{
  "n_kv_head": 3,
  "init_std_up": 0.0249,
  "init_std_down": 0.0
}
MLP neurons of a small language model. Each row is named by its layer, matrix (down: output weights) and neuron, and shows model dimensions 16-143. Each number is 500 + 50 x the weight over its row's rms, rounded and kept within 0 to 999. Numbers have three digits each. A neuron's up and down rows have the sign that makes its largest values positive.
A block is one neuron, or neurons of one layer that tend to fire together. After each block is what it responds to, as a language model described it from the Wikipedia text at the highest values.

L3.down1724:512485503624490514492484558503471432484545544485396466513472398434515405495617510452485563568427540518526540639576535475513528543502516482548452477422552510446573530558491496551535465465514468496460471538531537470469507469417500460456587488434508448478604525552491475538528532503496516487462459459500507506509510559531479569526413492477533456578493462482510531489550552405461474578701
Possessive tokens just before a noun, mainly the apostrophe-s ending or bare apostrophe after plurals, plus its, their, his, her, as in Mars' performance, band's, its position.

L3.down733:483429463502534486401526486601475536544586572477572545469454482463557502462536446541494576515598456457425494624523509477444490514481506503504536570563486550581493568511614464459517464515480406537479514518553571459451559464479509490423635482441480454416510451538497406544431483442488508461471406554590613517454477414513522570513459436459436379488588436385478501549522529524479473567596
Tokens that introduce reported statements or views, chiefly speech or cognition verbs and the following "that" or comma, as in "said", "noted that", "According to X,".

L3.down502:516503561460501444414478524474524491531448505481426530493489470600401460438447590523555512472493377530595464472478565491407528520561532480495456537532532417563400508558537468577505526436521472504534565447560468523513413500529485494477595528505539460525516577524556498444489526450534516502478466476498510515509536513557527469540568525379457492458485509564520454525562566489503586464569
Month names right after a day number in day-month-year dates, as in match lists, sports tables and event histories, e.g. 26 February 2011, 14 October 2015.

L5.down289:449580504394471489449538556547501453544486453583558572521508500416518470460524576554530575517454568500496478486432523496535534401536500415417518435499561476449460529534487526474481499479555483499471442469454497466473586499518521562489500494533511557566506426497420497535503658537448558569575455496408554467508454441451482461425491568543608565356592512440537529475475504544536410497429
L5.down724:426549556562501573490483485484486495495532461504465568509450520424478489451514505466453575464429484499402474502466514509546456530387477541460484500501448536478424559441549513408414513459562445521435455555527447526569601582568507524501541482462529549503516525563460504536431499455526463460509426525523498479480558487495425404526544517493553474488564528391514566439488493546500525514498
L5.down1050:586464485400477482586545476606502521545546518601477473465501526441557445435469504562417488521454493468596505445496503486375559539463500565468391590497549483579397518502621516514483499580461570541477544525535465516434496493494492551557500475562458537431527508447534490439582382459501427522568533509527430519587542512536595580511459619531494499472496433453452439486531443557467607492451
L5.down1072:523502552440472554553565523589455473585491441544590455418456554480436518508475535543558466536456539548538511586435457445489440601600618519423432535441511519505563587451458515455571511433532565438499513455516458513414496501551495522479489495541491537488482499568465481471488467508444483535492326467515488515455497474553516450584500431575561503470562531506508577490443483555479494615569
L5.down1139:503502549549547459487570402465533466533546476532495575410500566529491488431464549440464551521577580439530527391519468538571493530505503376389495498411381572515384385520515590534398511489530478397415392505570525468490473480438489500456565437446445458500487394429479497510586523456543506573482586480475467581490520448509592481496516576597441474524559566555502499428590437513480522528487
L5.down1213:540467491507545510495446448546484549456491578417500538535586422524441595544455551418423531433450517449486537538440560525528526470534529477478555490524478467515476467551514460446412498450408500489546469506512501478525459519529439508579479560463398540491561474556565441484553502481427512594368528462513505524456590492539628417545476566490450457423433494509445458492428421484430602520504
L5.down1587:477469526503607494479515413585497474461429470454499577504555501520497440465523512455501554498471611464394489551596536478636429538570486635536486474550515483527457511456481493455395466522559509533499501643542445484444596452513467461512508475548572522413496533535624427540487543577528461452544543458430496490472502496491553471582508462490455475538421454427436512492528478535517521502472
L5.down1904:535545525461480462586550545585490420519512559444477526442391517486522535471486483560571545603449469444510547560470481486425474525555489424563464450504492450558491537559547414508535568547498508498547524501469411526494469535442499432480549467541398493547538442565441454555538432450462484589493438495475552488536525399496577448529462518448541520536565417478537514477462498491447450533491
Pipe separators and the word just before an event, team or result in sports tables and athlete bios, e.g. 2013 Sochi |, Men's lightweight.

L3.down12:539480532524562478485448535528389562544469541521535496411550513497419450499520424489448488537462500493477419552450547513433434484519518484523437454451389447430499460486575572542525552482548465481432456495440499508495540520505529426408468582510579429491511502464481444480569489481490539517502566477516476505543414565483577424574608502482418409548644534482502414490572482492499558438440
Pipe separators and decimal points in Wikipedia sports and stats tables, especially after an athlete or event before a result (Emilio Lunghi | 4:16.6, 49.1).

L2.down735:516612419511459484452537410430559579380482542440511573531506525501494539565546474436407465515509585524418494421570468505460534471483429448487500476454470502476431449562485515476530532547441526500509533464483525469432531618557531498524480590410500522515498439483575616482447516422443424498521506555546546439529542462477423451517556475491569537524525502526469572535502554481465547490429
L2.down1159:489422453520480484494532449512538476459476449566529469605567465572485570557578486503487524518542570470631532391572542514502424574570428502541500545527526543617455495467482495559523508528532457508534493553526534557486514454472473500452562512524528449533437515583558420509556476559469534457449420471423484542524634563515501546451445479515524410440575536476452469515516508579510560587616
L2.down1181:420451515499461490568458498470588463448539574540495446484571485507476586538517473471383551439539328477483540437450580528508558542474511532533569573548535594584427493568540535604457510503515492491519516495547490590470589465574485597485432497460475553465582480456430549527548548539433472489510454511454506448517524268563483473581422405438525548510518467499470515447581484575491554596677
L2.down1344:511464554544544519515467592522513500508496555518551482463532446559505505499585473546444467563504510408524530440553465528496494556425473504544456440519461537439486557595542504515465460461579524557476489511529526587419491436565478539465501525407430510538522404433522525523482564460595573548439508480610472458546527572518483498526502555582522506462482483603472573498561481456436605509537
L2.down1441:568567501516458650513488495542571538481561583427608475487577543570453495518428496470590491467619467470502502454572508487488493528445440440509453583448531438522536546474513537423451494575547488467532513454473523496492424446481477475446475590436406539394546442557446508480462518368532476520500554456456554495530606435596532542517489444510450495496465479354499499510532530512527520470673
L2.down1448:437458469503498462572416481468446577550523518494469486510452475528423560522557408572528468565479463598486440479583506517426551463559581536553444538444450466544519464489508484569590449476458523516469531453515424328472519470536567525518604494497548544497567482457520511463485497522431511581541512523546512504433568548464554443510526535513578434499512499557588509525492485576492508529511
L2.down1616:500499489476533592470465539515440442452505444524519422506523385470511592522604514483488543535458401488496507464508497426535447529413476540496425464465488511570472416583396479545534511480506478556515526503540496451509529419520513510479409516543455508526523443434531410509499536433528580579525463565528515537565509476386509499481489476476585520615565503485464507488591523502494506580609
L2.down1724:495528570531490498468483548424443456442504535474550471513523512479592547547520434447476478508461457540493511477549478400525579581453558481406535504485517523622544538409435583536527444483545617502476494487499598502487551412550485589535475540543448559471518498583518477566341529540484532449476435539453522436431549543473524541437499460595573505572453450546487500413569495545474467488445
Commas and "and" between items late in a list of names, places or clubs, e.g. "Belgium, Netherlands", "Hong Kong and Chinese Taipei", "Goxha, Adeniyi".

L5.down335:539481561543369539586402586501492542525590536420548400466447554475417537491452469416514499600558573580378499531469564520494425466593509500447556414403490535429421512455450438578581487587500451570434461465473488526439576522393477362581411454454410514477430480476499430583517545484539474533558470473421548425521563478524507520511540450466552515488597542502518383515481466525483513435548
L5.down410:517492483500507502415485530525432517399533454508421552482523536510495515447517459572539445495539513456442521556501512402509519469559478458535431505526485471538500498519389560563479501449531440513467416617572554533506588487386584425469472534444498449586499523460523519445499510433484604513447507468502412469495456496573417534531493459518506529421596543528628383618397470487468461449448
L5.down701:557556535511435431468495458545495481402491502496498421522552552457532587474502415614492537453498483567482483508566482487504528574485372516530470466453540546542513506444479631513523512473431537479462391565498482462470475571500532437499443435512426511485530420418490530468415541498461597536442392524425483576468465440508415492357512516543453470496508546482595584480474437498444448513429
L5.down789:524453483530474542540531498564508422499511518425522416540541474569468532559498586497475505511540633536564543500467551547437486405543576499502514510505546422424428485389511525407507393497503482568483497501535464494550431423462540512596422572460498479540446498437531473533522509508461519429503509494508417586503541622529515435453586547477450460510543432428485416533504565396397456511673
L5.down1116:569505465407518447550346550616509488418493589577516528509424517417458465508582576476462521445524540554540375503613549578516526478421515446526551582470438548552420463515454492494506590431505527450536477461447472531502478514456468527498550546537490490561414495518503611483555466494489540475503473520440487512512438478522493545527481465533571454546530576618453590563502566436504514479447
L5.down1472:516438592529496508524436472521564555627492493531512551385581459463422528583552401467548487446539568478541507606559548502543545478397562390483442466433480515537475419555491520457578466581549480557541485438562542468541558651580554482452532502513435461529484526458494524483410419519540552557497545461500471538453488501508478565513396491465547517427461543572604528501526382484507575545478
L5.down1859:520510470516530506518479459505483482556467464433474484570498545464595564510428436447427448467409514498469471537604456479470513450534473556438372558458483484513497467522452537462576503430506540494441549545429499574453428503426468527434495514447493473447392537518485458542486553465415538474491529544537488514555523520486480499559564526527531428562619455434470443509478479465475474572586
L5.down1907:460537514488547431475518470466376559396536525559486428534560506497572444640409437440546443567565553498506542493433429451476489476474547521590514539583426474581492608502545427535505502501480467560539529503485568473573499463467479504524506484477486449523458394474493452451469519460529554425496453485446559507554447508565409507424466512443543559438571436460530542491492434503398545541427
Function words just before a coming noun phrase, mostly commas in lists and also determiners and possessives, e.g. "pediment, and", "Georgia's tourist", "the conflict".

L2.down309:463557524450518657545434537576475444550504477510523577593531454485460558517431519578495518483490453522493449471554601449503495587541482639516563518552536429535544485482528454416532482510471446314475504496502581522521577505505504537495614433489575430473439522475455485516437388440490393489425490512432389425538406385439574497436501532480514473508463535539404528573450511439544454518577
L2.down459:524436484428457513462510501470464612422478455413504518557440442487515554548534486516440425516598526471503403622491462527533512397495503501516479505563551445543498475519554481541433521438567509416509509503550488572506518516503500441539592486495476474497535527394416493533440487519481507556407485505532474515489379499443643539464538552447471520517455469479479497518560544525497524465493
L2.down1215:486520491451544498540542543504486485552487524500463483499472508506560506519474403513501486494550565462460589455567595500457469475509429516507545517491438534491441555519473492514552496571451501428561452565479541506470563472475499514453513560515498559575547553522464574515428510466500473506539401468486505387536582415465483429476510540430503486530532577461475526434495569529475541588559
L2.down1456:491505521487482466556443542496500496493436476546477480604511470378476454399416497563481469454527486531475549503456510443645544465474488487516545487506475501498451407549608465494515561445413556560491522459572512531530438482588495521556510503534497464542451553509417571620493486456593551508505395478555503530499469421448450482510511558513439568517435568551500529509485505479357544493576
L2.down1564:486442492457588599544507489527468483471470486507509468559498473530566512474469433561495536507500532459481521482478576478536521498470478559541522485469467551550465487459556480493488439505529439495450487498511498526511644555484528442523547465481468508428502576547529527506471475400488527552534366496593486437539479332464436516413502599431519521582386533549506474520432468455529434512603
L2.down1608:463468496439607438501419391526560520457434437518533594486577515442453461427538622587496497454570553446550511539425496557489494458512478539467506455536491481612497603513503450508551489562494527493556480491545574463502635419464540528496543560488493581474422515462472493528591451533522455465534369451549431534563464378377461601542489493445484503519465461578524552473514551508473472462600
L2.down1663:388550503539536489568492516550508509515518447590536468473461508577468476499468476509567543547427486485504535586492482567510432545439504547509516532530541561548437506600519555503491493455523483520458477485488452490511403461538526492475525483468563560530433509427394423440485478494557511536513424445448487520536490421448428495548522564483490523459513420518458464436536483502397422509808
L2.down1764:440459540448532522485540466577412479503515507522457563495544505550463571464514555472590407629556512562436476522535428573530541587443533487493644545445496508475421453504547537553465488490596491579472542567549403490516512465553457471546519484480473496415525456534497573529486524512569477506523406498459503556523587389478479527463519492497452546564495462503546446462541494477442573482557
Tokens that close a text unit: closing == after wiki section headings (==Plot==), line breaks ending list items or table rows, and sentence-final periods.

L5.down174:530505486504610544477436490527463580536458431482420429462468572465525430526435490503503526488545475511403509519571455402517558507332476452560488511410428453548451435509496527527522489467543496539507433454482460519472530457541519545543432433505472442541508500516357405471566536480489462516490465512492391508517537311539558471515446540472512542479551435517569492479552528468512513560699
L5.down387:425486481505480363462549429404524437507477421504541467498517508480510592567423454540478530515422473634536498510419557575482496445621547437461520543395465525541451462500446391444461478509429520593490471505500497458544386585467535420496405491481537476530543514524480476551469476468449517397459523463498541491563534397513507469508521443474473559525573603494454501497431577499544538499858
L5.down491:497383536419525445445420446534484511516469391541428464535445502435460464439543451451523506462549385508495493377531440500441438410492422471537431432467459505454472525467440479471445451550415517575414503526449558461479509534422469501492479396537558438418518441438515413519535495475484505498531519458506523397504408378424487430477482550439471526531303551550450523495473468469395565459642
L5.down738:467430385472523483540434478581513382422470420544467457510466487429499492453413497492387518507519395544463476488485452522491479431443517553477539433522487469620452482459498492512440398467502504513474533468580433476569521499483533494490531448592478520517454498385463450494452487406448541511476412495512499442526489262387482412519472462477475545487489493522455487457444498429327407495777
L5.down1000:479460457414527594607502497517499472445497505505470552505532492469529466502485556561539545435490507477478503550511553500554545509575511472551576528533619594564470443496511515536463508596521509427527615605556469547512613472518508538551546473527545529531522569512488483563487450530605501563498453501569544478566644597380578541502478535500529516557436456560511502542498439573519586529751
L5.down1237:533466491453493524520469463560507527404460529433453513558550544544532541439550498586530479406430473513452433480470426541493449471557498420625440521511477506497489380482498480475442440501522568474458497565542425493505510460486471482555553519489455429519594605488552470529517577482520463600529430544519534360493610544624542574465573474522500513460435566568494448474528429511502519448692
L5.down2011:470553474541528554542543505542480528480560532507471517538513501576536498572537570551551519556517604488530566624501575497575538571557470520475518590557534555452546508589519509551530480507603467559538552506515561473514519427500527483533539529510488501536488501586510545527511527520519486557504435460481631566589597180533487568469520615564496452538493540507505496527512469600508537534890
L5.down2045:480534507529518462539492510452431491495412531396476462523499499414583499472515484538546586512431485484501491584437467514502472411512492467551433491475477550502512524514497507443472452485420405569455460484482504471528442518556559427399475470425436501451495483546419415515428518529516462469462406427442394534437462308507473408586514481542459536479530510499488509537514501523502449460637
Boundary tokens that end one text unit before the next in Wikipedia articles: line breaks after list items or table rows, closing == of section headings, and sentence-final periods.

L2.down462:520491547417417483395506517521443613485541533429488516526551508453491405503471492465455553517494457494451557545566481463563521451463466553474419545531544537537452522473506492462504564493541488486502499577564604477486545518487432420527497484433455545489569511450485442441437479540521486501454434580510616525449458551676479593583564468468445563528585521426430479499554428402526538512645
L2.down556:402422560410426538515463458541471480426476519436530482481497561587537484434406552402465545450471555520521505504525560532470486487427431605490599553473538385577560477496490451481400556464494447479594541518515447546482513455492404452432367571436511550486575414441447499493522515503432535555401416514469576516477563530478467525529440416563432519484497481551428514478457499531515487433408
L2.down575:503565529505542596588524547576502531487437568432454526485526485623485529449566459538582487589529507511528542509463375480494483578448469448426423532548499487496552474485519557461426502557512494490410485591513416487495500490472502448445470449446529528444563483429545453506473554543461498522359536524526522462520425575547517474539488474444508539582510627495468497510519397507505467510403
L2.down741:518504435458543549421500502522470506399541456478513463475576512508460507513475426519481555469507485553448515522504529484612554513518528478508471504577534647578471435464506554524523452558529490565454483530513545492559464547513442461511497608468494471533488606551482454483469461505432471441505421491570546561476432515410556460446545509499490422519578522462548598512445541527461441521501
L2.down771:510413477546469506553487514574490486493525616424637478545492531570488490532460527497588427494543496551414545497493513469490513430405511470491597568490587530561534377493617527503428499481416595490544421538553488469522520487505502459486491502473517572460536479512527448486512591448579489517519523469505550502426519552467472502597404572406478470520439474431556570424470467444366543438511
L2.down1176:510539533400445670546473480540489422506514437523545500475493353602495508450481532485486419532447576505337569417479497470456536512514514492505516512567499534516414588380489511548495470487414489537556511547571571463538494472437581520462545442455569506566565403466571487453518487519486491506522540460471427542504499492558451579542598455497548450515526538449407508451418487574516513509528
L2.down1796:511575510460468490451429552552481455500477526448572492562440432458425545574514580458432508513551512383412527458470476434457471484447501476495572577476530509546558623473509516551552433391479444554474481488394575463604489504479518444507557491519511408483533475461545495498395514507529451593594494520440530416482454442551445591491575361484564459548589372496442412421490541474451499536767
L2.down2038:551488527403527433577502491487450564496536467498543478548486462515458514520468488390530472525464537502423565556540536387516495423511528583444433463580491474431603477440557439579484543469574517511601457449533413568589520408463518567401473539489553575467554510631564514527541429526449552555463418597487536511505568460536495458472441431494461423528487535454523521566531524535506475473431
The last digit of a year or the comma closing a sentence-opening time phrase, e.g. In 1861, In November 2019, The following day.

L5.down136:494598533519574483427448497497672463564502470562439493426421466598517438379556465518563530586485512544527485573503485455611490517445488486464445425505465523496502478544517441571576535531476505500459553588439512537459530552577513558535325574441589507576509537503577521471550528496466488499441445535452443434542508545507503377444529477479512505467489504479529539465516389498487548405543
L5.down544:528551521422447584487479466477454472535504568401534483486479461434489401494496487615497384538463457565417500529465464544418412501528503465485545625481589417484552516419568508529536557551451464496494468577572418518566488497523549549550497594442451412479477570619502460541493499455509478482572443509565583472507541392524584447471505550456491406502439532484575545511559518515491448451554
L5.down708:514525539573454471515428539492400481470533443563548637549567469460511464464552448521512497512469488507429483483451533458471554485606517602536525528532477517522515450491614535560414489445502628512489544558467529406429470538560427467475540490464460483468453605546504516434558559468495552543418438412596530411541510495496463572558454585381505535514441482457489594393518454551566455464476
L5.down872:537634537419541475483477491480527586568553486473573460474584565468419544512602511459518415568535549491467426535534571426503505467541413491543507525505531536548529451507461439520437493497539540482501531561545522450514481397522487532474633536465539554438507478434587478419527422484452517625444495556576602513492506519432458512452591639490587448504478503586593537592510471515576470438348
L5.down1143:458564451461486509527542483433529496468580507461515585574508448589513465528368484581445522504472576581525487544435439501517502461520511486529561438517476432497513558490472430459553469589504522510508441486565465567462508579464533527518496486528527435547592381609624538449472518567621514515606430480551561598415488422476568443478543558462502529501542574430511479600541503577505505540523
L5.down1252:468540495520513567538541485476455534510509517568502532446393460443502584521531475502510450456414427459396567474461423500483459540505426524534527597483429536526452539432424559550509470469529443470507501494471572498548522533527500561572456452415381571512425479554560511396481409540464596456566487463430503438552446440516452579539491517558523461482567495442491581392534557574462484505690
L5.down1330:453558586447344492493375495406504490476429527517586534549435479564422504473456476591523463432478501476561347470508458523429470522485506579479543523463467540510487573504506508500537490540476466504513389464460511521494465524473473517541506514488456469518490440542469421446489377487542559534474539491471508458572443556557526535472519575498550482520492560534543497480509517517457463429624
L5.down1363:575516483458523595536389488438489565582478502557574622480537604472469609636475476517486482416488521488403433574528508532469409497527498443437462574540631406467462621426579550465568572618386448450457569472557498491404526455410469459597520552473496553461523478504509489368566457461526542435554489503458506473510496500569455476530479484491467499439462529433503492449475602488466396474566
Verbs that attribute a statement or judgment to a named person or source, usually before a that-clause or quote, e.g. said, concluded, argues, announced.